{
  "d_model": 320,
  "head_dim": 64,
  "vocab_size": 8192,
  "norm": "rmsnorm",
  "norm_eps": 1e-05,
  "qk_norm": false,
  "init_std_qkv": 0.0314,
  "init_std_down": 0.0,
  "lr": 0.000418,
  "lr_head": 0.0277,
  "schedule": "wsd",
  "decay_shape": "linear",
  "seq_len": 1024,
  "train_tokens": 512700000,
  "dataset": "wikipedia_en"
}
MLP neurons of a small language model. Each row is named by its layer, matrix (gate and up: input weights) and neuron, and shows model dimensions 0-159. Each number is 128 + 24 x the weight over its row's rms, rounded and kept within 0 to 255. Numbers have three digits each. A neuron's up and down rows have the sign that makes its largest values positive.
A block is one neuron, or neurons of one layer that tend to fire together. After each block is what it responds to, as a language model described it from the Wikipedia text at the highest values.

L3.gate125:158168137097093151113132159140083132160132147151146098131158137163099135121141115086178132106110142146133131114133133138150135135150139171083144122090087112151089102097134154175139132149132100133134132153097117127150160138119106109144129127152136141107159139129127089130091130115145148144146150146092153114114210124132116118081128161098117109096092116121151146097125160119123112157128168144109086113167128158144099127096104169133141185089094127154110124143104123121141109109155146
L3.up125:155135126119118108143073163085122125174150087133106130167154160148112096170137077087108102134122117124102124087118123125090086134153165126124137167099123110125135107132136093126126113125096103137096164150137147130101105117165123136150140087139083140136151093167113123116144123101165135106124124166179139135095163162136153160089123124106150133144162138138147096139093123130139092144168166117129132117122164145130163151138089127163097140107146114136118082105092112160126096127141142
L3.gate236:128166116114126144158091095107149107125133131115073122122126146144104100104167125118105139105174106137073169145105125144143113161142142133090148100174138156128121119123117141143140140112156113141111113140123122129141137123163150101137112122157163133117140129125102118102112096139111108151120146137164112118108156170163090120150153109124138132130130102109158103132112096129106132142137096162090108113150109130123121123156118137119130124116168122093044136181102112113102150152149123
L3.up236:108113099080143154129098082108130108131161087101067092115134092129086124128134102145148109140154132148084171118153095143156106146110136097091133114134166117126144126098123141125125124101122135092131138141117132146128160117162100077164169147139161092102198119107129103092108152121125078133121158127167134122116178149116126129100142117130134108157128121132151130145140104100130120174120134172105136141124104121111059103123123105126118078121155141115108126151113106100142130139144136
L3.gate268:147148071151124144124065158144115101094148114133130119129149121172091114149098145118138154132149127132119147122160139115150126137143133155105127106102134115090120118075178157120125167112109121128107116125101152155132147157155107110130139160100122134127118131118154122137084134113137106129123153116141183145092148137098155137096157095169135121133102146140141145122122171137133090164111115108117140143105117126140075140139116143143128170153149160123097110145141139113080141130106158
L3.up268:185127121105114127166123117136082130175108153108104087146184141129144114110110179147088142130122126117112138139136110135132128144138128171124181168118142144114094122114145099132103145114165108149121146112167126070139140145157129119129131175160124124122141151117128129133127106124121129139153131117104101146129154080124148169140137127139143135134106116131128103137103106150149094111100126132143137162188110113102114116142122137148169146116124144118089099148105110133123170070116127
L3.gate823:160134159090109132127119129113089131173148137178148110132115163124095086112093151142159116127095097100133120142148143147111106148118095156124131154127130123092094138129109136126126126132100107130102115099166129103114120165166125105169105197103169172088145117142127129097113149150131105149144116157078165159139157102109129140146153165110132130135127132139172115137085107172117117127123114138148105111115107132172135146142147151137138167114122164137133122098081088104140134104119163
L3.up823:156169125114160136103107130106146133176120106084079112095099157163141142091066140151098086149097098112133177122137112101147138107134129135137114133100132132129120117140154092109170133133137082130137164102099123094119143126123096145118118128122155105099174102113145122152105152144148117131158152175116118159089140142110135136128145118161101104152129148156193133139111115097105103148130147124185159095148105175136085145130111192173131114080108153165119117106109151118119107109126132
Responds to: Proper-name final pieces

L5.gate282:128137140144132128145094127125138149069100130128131127137142112136140154113154159161146125111120140126119105136139182129117125183092100126141176110104092120176139106119106124115109118120134126138110130150080102130146135101166103117123125171158172115172144120163113086098099150166166115152171111154097139171135119123138126143147112096131116096112181120158157132159099148101151164121120151157155142148128118163102087151103167151148108096175088102162137124129089120119195122131141121
L5.up282:143143129161085148136106121130133148138132151146131117127179106177124123127155120106150155138152146121152114144130107143150163108159080157129109122131114170110083153130145139126172116133143130140106109114116088160126132151158092101091118094137093168154107154084130106100147072107115118117158158106134165098099135111096106102132117125164122128163108127096124123137153150129130099114123150149107125113176124112117114121147122132112109162146148129135104162121172083152122119115106163
L5.gate503:148133139135137187141119130145110122136140107162146084125158133156152122135124158112151169122096134122143158118172148151149112142177100137149123156121161103103080115087137160133162139133168130103075119087111085145103146133125106133136123143129137147129149138104129151139155143099109109129117148156129154178106157148112098144141161158118143124135142149129171122134143112198140117089128147126141091158094088141149113108125145127171125159126103120148135163169114112112113138112137168
L5.up503:175178119117097167131104086121106081158156140127116119149118125121163127145138157112145115136118143078106145112102138137141131101139120129129127181110124077117086121092120129135126127105179120100094110113132111127117154186129104109136135094083140139155147138146151127093117114121131114118132132145119121132091128134087104195135174118150189113148128145128147145127113115147126123086135114132105111139150125151156132096098116123170119104126084122120125139142102116139085152085144136
Responds to: Foreign surname endings

L8.gate51:142151129134118189139159103145110163131087113111112140116132132116122139122158114149159186119124137083187169121131163086143139148124128125126128112116118119089134110108147094102142120169143138154159152126145164081130133125139125117091115157170128150101133141124103098117085152137099128161115133146093132143154112143094128127112124151090148147163114135119107112126096121104111152155144109168113140156185106106114128114102146150130135166160124121155089101130148137136118115098135136
L8.up51:143162133141135174159135125139093127103133130117070120154116127110143128092109124154130174161141140089171127135162098100123117168135073161103092123154120124115145135125128109130145165130148128141101164120119135085117145154091099123102135121165135153105139161141123115125111124152086138130093136132121146134083166060123112142155127151116141121121113139164083115124110128174162129133127118122109092152187117125092082117159135170094126179170089093144101151142125135127137156117152153
L8.gate216:122108171138113172134149142079133103124163081112176083124117149121114135145126142134104142096126102080100124110112132141128128094089124139109099095126174140125135127122159115105149117114149142130144121139116104133130131147119139113129091119127173093139130168129130179164127139153114122116071126144122106135098126132096154169152118122116112089117121122097110145138134117147119133110133114136124153116117115176154135087156152117142091128113112137137138176136163141119150187136135145
L8.up216:171147139099092136175153116092130062143124110118162107130181106141082113119126121112085121118114099092062134126103124107103120056102108122157129174131149074099133111145112133093118099157156115140121134158151112137127130169119136135135098179092104108120105149061114188179143103124119135101090131140140122113135129110098099146137099100144093115118111150163139103145124118130127084149122113118139135097142102108154162148138099149110072133115125117107116191142107127095099143134145121
L8.gate341:106123084105111099116138102136129139121137101129155105154154143151101112146137138144152140129153129086129125120140162199127106097133127103130137118123149107109115153119165161114137119132160111121140125150171122101124111154124092109139102107133202109083136125131101142128143139118118142113100135086115149127114138141113134134147085162112125103149108147096141125121158112115136064103133140171114151097147162136140137109100146111147141145110152147168091141094129162082154141129121135
L8.up341:111137081139115122114144111153127156153130111172131076144131127112145140109131126054134105123158139080114112148125141143157139120137066106128108100119164129127084150114125078148125128136184145135172162170151130103116108161119059161114131116119149102100151125129119096133150141147114074130176121131111145162144107127111151176151137131147110119140126115118098106101101166098143113124124095133154136099155162149161088092125124128165124123193119113144125132106141135119138126102129139
L8.gate360:105151097151135152153089142159096191121149115139106088154110110134115108080120111126137129105143091131143144150159149152139114125148124122105128112092120175128123121132119107124120117159132116099110129095123110146121099079169136157141143123173125083130128141140097155143116143128106140136170152152142141114141143096102118113119148125124102132138140100136128125138064091146108120185119134123106100165160111105134156121113145138137122120161092129127131168176130121119096164134137170
L8.up360:125156111154093151118121154113131133116138125173128120095150156126126143133141103114153156106118111081164136122157154142142134120122091141124140112113150150082096108120148124112153140131145131136097150166136140087124131113108120115135132150145157126132119168141141089111101089116095161145145106105150161163140151087138104146159123135118097147117099118169133107123108132128112075080152085111136126128143133102116099137137115108168139173145136121134118158114121120142160150126120132
L8.gate365:090153110113087146136122130086138097135153090159142126113116078104171121130099115131138116135082114102114149157110171126108150131193112105150089140121114124119112161112148153155139116151125102125130126154138145119110119153115115115100095160129095086104148132123111117161111122122144162105167145129092158139160152177102105122135101131132117118133087095133130129132125102105097084154111086135115111098158092113155123165147144160088114144125089133105082139114131115098138127135141143
L8.up365:186182153099098158096107099102109147154123133149169116142177070164112131156158115081130135099135135105113125146107161128123116109120102105138110124129129128120080104124114131166144123130132122148178146149147097129088090150149122103165067126171092109053135137140103114150126133131108129088120133129103121100113103122120131191132167129106107122098127130127155132132131151144103132094166110152172115102124118164155142084150145132144127139178118134120135146124145107139139124110123168
L8.gate438:129119094128099141129126130132061118084120125069106089111156117121116128128118147122101066103123130088139155140130122108162148121112159127101091070134151071140137140169131136112158121099114162121061148069128097167117151153080101125120096144099133122128176145082123091146166115161134088154111105139127118078144123122121122118135124153138149109145138147133145072140134133143147149140122100124158158130082107093126162112098112108117143129140116081115130157125139127146137126142163163
L8.up438:120180152127111132155143168147119118155116149116137134137129124161113121121136154110080140118141141096116117169123175161108124113128129132121102118095171139122107156131149131153184114113164131119095147147147148116143098166134105198138067150092130164109131141103133154145115090122187124137142089144110121108102113110117114097162111101131143112126189128122118091138115143120107091109139115113091123111127142127168149105153097150115112114120130090054110135132079150127141151125147112
L8.gate604:151094155147094130145136130093155090117095111183158144112081138106130137128107161110116151122103155143114118119085142103139111103156141141159120159102128151099159173115136133150121094195134094117168109134138176131121067155145108129128134129120106132106131105124151155099128113117124143099166120127105131120160106137109126093100122148115098141112157140111096096118147129099112111177141138125135172122146132144162147149137146148167067137124097136103129149084152128119163171175104132
L8.up604:108152095107138146104167095120123152154143145119124108143141106170079110173135113133125119124140148095119130127129152158119131091081117126167118150127128106095160099151114082132142119108131169103151147139108172093124183122121121116113134117154121123152133116100121085109090095133089149116105128103081159074158065106119128138138146095090138097125144135135102092135122123083150171109112138171121121126108139098124186126129128135107111138120114098141130140128148093168161116121128142
L8.gate728:186152124134093164151126133079130088143107130175168137113140126160108148113090145113108166134096150095128120149117156129138131083144097124126152108109126103121110133123128125130116100144155116155168143159149163114121129190154124115118090143110162147119124112149125122130128150131134137129147111133122117128106132134135169147094144134095065099083108111134115091111139140111116113126120122137129160099153135137153123137132103167124115165110112095088090135148077131115134138106156125
L8.up728:147152115101112155142122154087094115123155089168163122143137129131071121135102124150112110130106165132121129121162157111143127159097123136122132133094102073095108117098137126139106101142119124105158104132132143128137162161126116082137113137124166146105152139107125129130143165114113137115144147150124101106115154117105147156082120144112097117136139146129129086136141091101129144106125127160170147120099106106137162133106145158143086162107087101081069165121088106092140130133157134
Responds to: Proper-name continuations

L5.gate115:096162155100085128115150094135093119143152131126122182090112104127157071114170101101130157126155117127109135091131117129135107122157141148138147172105098109126150115135100138129120146150143088121199120143131148179155159163142157122109140119123130103126139119129084066144124140134105177082136087116139134153145144141143137152106132138083131114134122151136155152109155177101116133126160128130119091132146126110159123109119140152158137131091105134132193145103122080149138129164123163
L5.up115:164149109105127133165126149085120106159131128111157103165120102148131104131108113129161109141095188163088111143129124103098112115134157166096093085129145085131135129118140104107144082161116113113122127125201087142150128142134103119127111176129084148136160125128098141134140136145109111163140147168087089099086122124156158199147119096147139089115108122140111131146158132133113103062129137115151163116099098141169126176093099140132115164132130125141097180086110132106088136127122126
L5.gate270:148151085085108143124143108096116089126123117129118124144131088170152074167110133124146078109135133136135135118134136135088125140138115128107082132140148133135143126148130103129137147157099123131130153115136148174116177153096122122065152146142144121094162155147126114145108137129141125147120151136086142108163150082159145137090151122109140113086094163115174118119142141112177125150114111105120103089149091095121158154137152081089112180135112125127107139115159137114132116132182144
L5.up270:164123113105122120133121080116164101119129093130127133147128162106107116099123144156092118098118135126172117053144160133143085138127129142130106114148137132096143098168095122120120137136108104096103115169117110109144120129106085150172151166124164093146099151108111118122170145080106159162120123161172142131083149119115112120153108095165155070124135106099126170162131116120155123127160120103088099107147172106141139134126152150125135109130154118111093140122129089129152096180129130
Responds to: Wiki heading opener

L8.gate59:162121182105107128175144151090163140166131100136167151151120122120135138120155112121097094133127148136116090173138159103077091106157145155170140142099141125121143084102116146094135092162114128110172099146179131147122097165136145133149120113120068159084143105166111140107159126091096138082083125116123117154140116155159125140140147132116124137119139149150154122118133095152159111088160109156143142108097141205125110143163135116143086096128154113130106117132120095109083114125125129
L8.up59:133092114110146107100156134127105166181121120123130109100160171099105114110179110087125158114121129158138123129136168125143135120106106098136110120115129119159147158120148130133074124130112172125125127128111139117156086091165114138113128134144186163139142165099128125137125126152116115120153127159121119131112072134151119113131089120097189130155117123111159153156088084153121064114164120169108132168105146130150092113112138160103101135107155146189125139125157146108101149132135149
L8.gate319:128070109126105168125153129100127139139140127146141103125143113129146169109146114104096106137124166114116123126125113141080081136142108112118102107112126114150123127080107136113087128129145115105138124174140144126158127157117172160126122147147168113144131127100139151125162137141104156085146103126075127158065129145169119127117137107102133139139139152122077101110139119090117097089140160138143130126130085138159133110147135180139156113116141129132041147133137120098151167106100110
L8.up319:140156169161099099129124133143165102131125119131149098132144142155128119087160142099091120062143099114132129127139135158143124128160083124163118136132121188187115126147115135147092110145132111128130140114144135154157098121178118201102153097130120132141148130149158177189147124110200170155125082136152115135095095115104128104150114153146152168116153140097132133104101137158123094128139140110092171113145190120146133138135140168145133135111151163139147074165107136167123126101124115
L8.gate561:130110119105155110161097150088120153094104105140139105115139144136091116079121146105118114154125169157132133119113132129134147118122140107119169136117155111144124129127092087115113158114144125109187145087106134141114122132118102097100132140120116134125122106144141140107139141121132129120088119139174119137138099093109162145099130165129115146105107123182111147125111121137125129127155124115129156114117137138112129109165143124118156081089138125134175084171111137118129138052143140
L8.up561:152116144103148121134144081075073107154142097139128101091113116167072088091130121133127123125157133168125131100142122151121138132136117104138156136101160121140146100138124114098130162144101134104158144116126120150119090099126107110087108124125133127123180140132147136101117126115137152112103116146157133102142101127099141135139153165140110126136125140124153137136123115123120134154149129100149152145126134129121177102146184115124149100089103071136182113145120120118154120077140152
L8.gate565:166118127127099133113140119100118099102124142181149108135142124167138113127130147158112105119080149167115094086156086092158081166129155087124104141130122153126140140172112187157163108114142068140129122087108119104100134158151128126139118111124106169136117101124140127115155136148144117094134092123124113156150149140127162102131143128110149151133132113096096130133130138118097117152145147174144144133174145132138118114132133128161150173161117101085139155167131161103115140100119132
L8.up565:131074116118122123133148135135167104119121158176145079155117113113161127080133132126085105099094129155073146114144124113137058130133115135098135132130120145154117152136121154132109139111165083122122093083161183132134105127147131157129101074113148094164112073132122096144171130153129138130122113093126119148120130160141121105143115116101129116159155142098126133099136119105135100120147135191121126121155179121150140119087143139147142104138137153109079115143168146111114147126126118
L8.gate640:138123145074190123132141107129130148162145116148136160125118136151127156166176119107153119145137143141105085126133174131118071110130122115112115110132144081176147115122122110089080112145121140136184123146143162128163138103153176118137141118102150139137131074110118114093132148109126134133084120112144127160160113147148156109091110137115166159124141145161081164103114159096118157127134142119114126124124140162137137086123153118128125136137146102119130094152134116108171129129120106
L8.up640:153119114103118119104116110124157135157150128131128080141092116144145171128134137109139142119167099125090123105152131145115126069155109074151124141098153103131112120099118113128083088107127117106180103132095156163153117156110161164105135105121143101137130126144141140117160115153186128106100130127133081180123116122133151128126114164081156130163163120126123128075093127132124176122136158138131140118190130153142103152140146101145130118095153177148117139172107125071147138087143116
L8.gate694:125115100117084146138088113093156153123112140162148095160128174198145136119115119113087118107111138137131103120111130155141083113176106109144138104148144169136109149136112086125105092127162064133158110125152136155181123117172117143124105098132152140112153085138149125106122129130114151125106107105171113188127094143131132087130131144136161171126138138115146118101136127164106089157152101162096154147129137131131127126139127161121121090088149156079122091133145143093104149113143153
L8.up694:125094109103085149120083098101154099105116115171158100149109168169148146110098123110107125121085110131096111078117122122155098111190160096136123114129142162112113114121095112106121112133142077107134088138138130144172121138133098156132144078101143100086167076129153125099132161104090109099093128096133133198128146170119114112118087152095141138147111156110173114107146115131103116146152090141136155115119156101126130144106130151111074068080147144085140086111143132112101121119161120
L8.gate733:140093147123152125155133087092138138119130092177172114095156157147149148109139157137121133072143128128100110135104128140139127129088137123159144158129126118113127144137088160114138106144158084100147122161126112106147115101155136143128147160156176123116151107087149151121150142140087143112102113140109122144129125113118103149150107145123083137133141121101131130162127120100120133128163128147134116115112155153147120146105155121121102128166140139151118135099135151140131103093145106
L8.up733:167112118091107143124119121116180117166114089141141120091173120166183119106135134136083104113096160163095143111104096130124083140173148136169163163151099127130163125106114120121127118173117091104152102144132148101156088126157120100112114121159129129069172117162133171123149129100104105119081100174121116144120119113185131120124086146124121110116116125098131096095112127099117140119164136110115166141138104142171140091122143150180125150146132136147112098092129105148130096077129092
L8.gate773:190131115159124111113138112112118140139146122097130113112105110137133188107171125083103116165148132160075094189137182141117100065128124104136130126120136105207113116103111098109138104082112084149152105162117121160143131141118151124095085082132115154101118117156157137126150141159137096096161127110126100149163121163131138130141108139127134182129139148138167156066090142104116134106137125124123133105119136165143080105133115115130145148084125145156171085167139129111107116113134098
L8.up773:151089138130145127107126063125105104107125115115113115111113128151137138138130122130103117145169111161089080175132143118129119077149118106145114120133141153174109130137083115109162116121120100140105122148126120149121131159160153092098115085128125158079132097125159129148131135120095075100137116077118150166141099164138139123150093141126143168168117131144151141083119113145131142102137093102098173113162168128151106144137135121118123114127143113161204121137138142128118126133112075
Responds to: Section heading start

L3.gate109:128077171129132143144117127131135137130135174153121109144148125165152136117202130140127130120139141143140112138138150151142140106122108169169150147067132108131103129114163146151107132110113086094126113126132147104105117128118157113126130185135081108151099133125134120083124127096148123126150148145136076101092160090087092133150146100136131099084126131165130121184105121101103149099141195129127123109099173143123064153104140114142099122112130110129096149109108140113135083124132136
L3.up109:115112122129134080139141104101127126122114100142118168126113122155156118092138172123096130086088105078128111116125128129075101100127085112113123108138130153122119129102144103148103117139153139158154129157128130123122127136113132148105127127121153112088098146141099182143143166143098134148159131180059151165125100139149126093153115101102080091139117122117154129121126135122117118143093137137102133128147089197125129125109095158149144112098077127113112124150113089083109115143108146
L3.gate188:149169133137095124116153131122145138140098155143117171127109102149120125099138143137150116105137132135147120130102118138110178193101105134125170085102141138126100132091138133133113093178118146148129107118178151106124115185168135157127126176160111128114128158197120130140136153106145124188192125175058142135139121092110113116117127098121124119154130134123188129140121124128134096112112105123129175129141133106114117090144124117152121168151087115155080141167155117164133146147097159
L3.up188:140105138123097121135126117101133127093120145147111133141090086152135160122142147127143160114138177116184142158137116097125143156087126155115132139103118118136123115136113156108092062124171112132152117134148146150111137177124131178160182147122151133154178174149104116123133148118131109201159154181131163124133155092137142115080120117081118122134138165118143103144141129094136135141122129118134136090134104161125159098112115123098130158095095094136139146147124109143116134144157155
L3.gate399:136116186141106171125112101123106111086133170134121105112130103161126165142122130110125136125132119131147078144084159081129118132112094171175116133161108158127108155120160135105142116108107113138160116121118124111084104107121164134146121146124116153140130154153140155111065136094150122140150140161107146096126151158089160104123119130124077162086128144163088137130155151103115093155137130103135160134166136175141124167145091161151120143120087154110137138126088113148131127130120132
L3.up399:142142093124138135115117130122137113122143141138130087166171126170140096098124155142108124140150147097131130141139105120134102112126118102101103142118181152152147110095131102130120167184131123149148133082160156131114133115132139174119105143101141118104112133139130140146165144158132176085152101137102118146123108124172124089181137116166110121120130140111134127096143129125123087117137119137083126141110076108142079103135164161160166130126112120110075102164119093119142119135101154
L3.gate766:151078114073093124089135090107118130118138085137121151094118124088118119168143095139104118110126175126132123127119145109143125138107143112108070127131150120134140140129179146108110100117135112136138127105122112134105136108149144136132186163121126115112112114131119094101156128057102107100110092132139128103171133118097135115112111127128150140134157172149143114145137156089141144150134142145135155117086110165140137146149129116129119098173133120067102172104134129134136125130139139
L3.up766:135156129121126081093111099092132168122147109146123166141115145130139138127165152135116162138096115099159122125129089141102111098170109151135085115123101146173142162166161160140063099143129179112175148105155128139161124113163174108150132102140125136126155156144088119105111128130096153171136099159133133126150113100134143098148118122131132142099121157175135127140131163156144105156122108122114153151166124129121156158129132147084144143137087154097133166111124116155114166154124135
Responds to: Wiki heading equals signs

L3.gate181:167134162105135143148080093141100093156143120106175121104207142098103116111117134132149117088125097081122135107148095119150111133120103116113155120122128138129084124102143098124174117124134137161132096099151083137144158125170119111155137144112122113114119129133120132126122173140128106160134146096088152136188124109107118162112151145087120104064094119167113090162121135112149119101106137142122102128133086120102148117161156177166126124141116159100147162125128110122141153122171145
L3.up181:201163109150088116071127113146121067144128124105133119110115123154174099136107141107185132084143157084141126162133134120104117106125131150126102136098107154112079161145127126141149106146112114135132109131157105104123121132172164124110103148152162158101107139125129141165118148151125140127149100088096139141142105079141138144107118143160127154085146104154109092100118128113137130128143127122117150095118101145145173120142122155106148142095093153117083095079111138138153108094162154
L3.gate410:131157100123099152093091082147137136136130122127087076059148106104113127111147099168143076125115126163108157124135102102127135110090128142138132100117122124120092140129161108097157095129108147111130092144095076123121165147099136114115155137075143122106154138099122101115103151112109118139099134127096148142155147052139166132102131110144113124120136127163114079155100113122096121163126113171141122162141096112069094147139157123122111098139137116139098137137140084134109115112124142
L3.up410:113160119179132151139114162143094147104153125078128149073172129152142172071113163081152133134106144121106154160158088140153145085113151121108108096151114110166147146136105122134144165127113125139138118136178075121108124114159136091165120135133137108139160157097125157122128112134145081142152147081114123119122102099137184141169142120149116140118155137120143153120131094163120111142112068114143092139126132142083144164087118137135174174136156122153112115128156141106130087093113103
L3.gate430:125098123135136072115113135125122182152135097129124095118145107132137186110101117183137119128107120131096144131131125121143152140114131110120138103134141093118154146115152114143124100100104117138115132129141112140109144105124145149181128167110150136109142129104091089118149124119145099124166130125162161093134174131149139147090140153153088088087119164095180087152130068117123167130104122150167124124073107154138109107096148146132110118121073098159139141100109081139113133120151145
L3.up430:147142116144131142161120129140098135171113139155148094122131148124131121127113119152139123135132059159119091118095125054112121083102135141117159137168083140133168104147139119131137101130156166140150099144101141095119142135137157169155116160099186134134118155107137117130112100128148119153123117149131120165150165129107088119121142121109122144100099163100100149114115143139108122097151115167145076124139123164107127113140159161126138126100123144116129151108114122113127116152155112
L3.gate770:104131109102131116153107131158115164189140110118095128128151155123118088125123134134147134085142078132077148108116124103170127098104100108152128115087091132116115160113158138120128117129136112112106144179135131136142109120166137111135152126110129130124127150126070211109101120148128107122162129131097127132168085111121111130132140102110095156091111136144143129147068146101139100149117156110156159135124112137114122110148152162125102159148123186165118157146103123157132122103149120
L3.up770:176160167106148106135102115140117164141144148123136137138111135159112119104159126099115094109132112113102124132154132070110153151107100150150111154143103135172131176156095096166116106114106102145139092139171132089129118140176140102198150116122099107129084130123098147126111138090135113112114108126144118192151089077133069134112112135121147129092138105140117094177117177141116121147122151104126137113101100161093157165160103150101105129118128133136067130158113112090131140057179131
Responds to: Word-final name suffixes

L8.gate125:107203119117131103155178131170084152146114115145144122091131111133099136142101142125123124145130167154138088115143112125138143093086110142151093109135141084129122116130119074146133109118106183180137080166114101118103166162128122078142113142115152122091123137086079137125101151129143086109106143115163098102151089134129180167106125122144168117132152150098177123145118113125131132136113094136145132099092147154140125142101128121100134104155144106114174133130131077117107124118129113
L8.up125:150140144108169148151134115137115166093087115149151143148148097104121124103156180139132103126119185106115129157124176122136126135117112155144129163138136133136161112127145101160148170130104164171128131163114149121156101166174096100133150142135118152107119150110135110126112124110162136140149138110134102115186068104147112121137132152148091134100088115113133134137113118105101126107131113110122173106127148138172107127119120124128102112107104117093133133155126104138139123121119099
L8.gate128:129154095125139131133110111078089087125120143181115133132171110108119112152158097137135141135131179113147119110116123119143156128095125142086099113161106109138110121121136126106122144150090141116126124153182154106126136111124145107158182136098119197122135143139111118108138105151107123145133162152146086119124166120153159122123132151098132159102122136153136126119130131113115154134138156156094106121142146064112122091163075141118126181151126092115083117115109086136130155118112136
L8.up128:092162107132158148175135175121125152142138155109097147143191114104128139137140122101141119153120176154174162145138167119142141133137147103129082108109135125153127137078081119151103139132151126128134144081119156089123129099137136113143120177107182094135116093137123132115152150158142098142157165096103116137166116121082140149104114117126156108125140106111121103109127083112098143114124131154100137140126123135192135135055129132110159181075153131127140102110106160139133126088128135
L8.gate163:161158141121086142170116166121096114163096098097135132134151118098110133150149085094144105130147152135128126168150162160116135142101134120106105129131129101098144094088112160109158122143148157131093147071172138125109122151136128105127135093108102149177162130147146099111140145118146121140106153095138122129180084153087139117151132142089155075129111137134123101153117168169162107097127137157095144126122122090138159105116113108078115158123121135136131116129141132126165073113070109
L8.up163:085170150118134093133106129150103172141150115132157127168166096128138105103130123112114112143143158193117112114143149132137107123138101119139132121070133142148091142105112123157080118145143107119093126155086157108138121119121113130148149144118157100167112125084116139076094127091186121155171119106134109090151127114093123157098112116156139137095112108116163122131117107117136106155163127125157121131131065116159095146101127094164155117137096134105137094115101118089153144084157131
L8.gate224:122184145141135086120125105139096144148132123151130146108163140146067150121163127102141125141144161145163131142136123162130131161150137188136108139092140103100151102098134173151099156150107109160088119112150107153109114121148100113157160146133135139145136141122122112092127114142168140154141115100138086070141142126118100130161162127140147144114090097116095103174101144101133094130142154116086147091144093109121128079140125120146115160126111133133136151137104108133127112111081157
L8.up224:115145077172139106145105131132094148114129158122118150119122088126129130147159140057147120138126213160150107164149131121115093152156121138125089115138078132096151132126120174122137159168112135116098144147104112138101122157148105084133119168136098120132121099123125091113137145120117132099096118075134094124125124112127116162148182119135133108102104111141116132152149172147152131119164127111137146163132120126162114139126125091095085132107165121141147115160116119133144111207137151
L8.gate255:140188112129104149133134111110122121176096113164144090151117110121155105075155092132134137121144177112134119152150101107137120129119066101116138139113153076160104124102110143130124075150071134112151152146103146090112110128147113104152130132151202172076114117135157104147100127145163133128129109078124104127133147152088116110157121145124154129143082153128124131116127138156119112136136141078154133099145120127149135140122144188123110142133103176111131156134070144093162117136127085
L8.up255:162144081116110097125106091151098118212114116139118144100169130130140156142129137145157146164161174121100087147145151105160126126107110138109111107107119100130140137113105149150145123105136156105135069144124114085140108127120097085144159145127123104105122142102100103090142107152129114128098128139111135165128149132139124152117097140136134111142096123147166155174120130165136137142119117109165133140146079171129123149101133170116132122119147145096128168144089126104127115142169090
L8.gate357:115091156079125133139133091107114126119144118123134134173105165137126116127145133139083110124123151173116111139142136082139086132085121152153124174167144121123141154120161089123093131118142139137142110092101167128158105143178152140159123088112127178122108106130094182140121145122117103098149093144153109132146156132137118137135127148094150150107125112124116079144070110093149128130125175137141134113094107174127097142130108137140157151083141107105131123133107107116069136074115118
L8.up357:081130174085120110119112049098091118126126121111121087149154139124091109139115112129119109143171120135125143128160125106166120087084099107148130123124119129138118139133227131128110127116137120131132118066132168142118144154120126125127140131122111127120145155122124165116106119109146123141146105132132085129151108103078085161100171142095163117108130159129141106150064116128147128124156158118119176083136090157135107119137119102147159168111129138144124125132104126131095165049134140
L8.gate750:133137128113171138149106116138117184167116150127171154142156125149115129132135114126113160128119138144129148142103127110168122174123140133124106141153074130131114117130150124132186180160108209133120135139117094142108142141133133143127116095103108086157129137138090107054110160156092102119161171071154069092175130117085133173085135116104125128134129138147162134120133149108169174114134158138114130106070119153122111124124114133109110143146118167142126109148127124151142149094143133
L8.up750:092131122139159095126128144135126131154112157124137133144199147162136108103121129128099118104129179133100165108130139151148143112122115128138118130095124100147065183142117166142109129114115105171135112127131108142120124116134128112143125146112135133149122122154124126101104119119152142170143135093170131139129141144125115101177110106140119119099111103103132143130078122121133111105120123137164175121092131125157121179109133110085096183127130109183139059152096150143171082111131141
L8.gate751:142151117121109139121087132127091108142128139096136132150135096144100118166121127105132100123153113141131157130104157112153177133120158122136084127110095086103155132126149136094111107088093104122137160108133109154135147136148142088125139168148098158138151151131064124157104110137176137094087159069157152094156139104086136123123116124122162115156107096107135101123153127113138107127096121153132126098113119098134115134094144047130143170167111052132117172140123106112093118076157128
L8.up751:127126185108154130147096086126139110131099130144175120169187101167117140146151088074122153117125115178099077135133177103155108103139132171170098134140170109116135131164130159146144123127143122108137102118123131102129110117134145135119138100101128119200092103106131124110133104113141100129080149053131087136152138133105129117160129147083133141118155137110125118133112090132118083162136126144136170136140126128165132123116108096088126189122089109062161106114142131118117139097130104
Responds to: Proper-name continuation pieces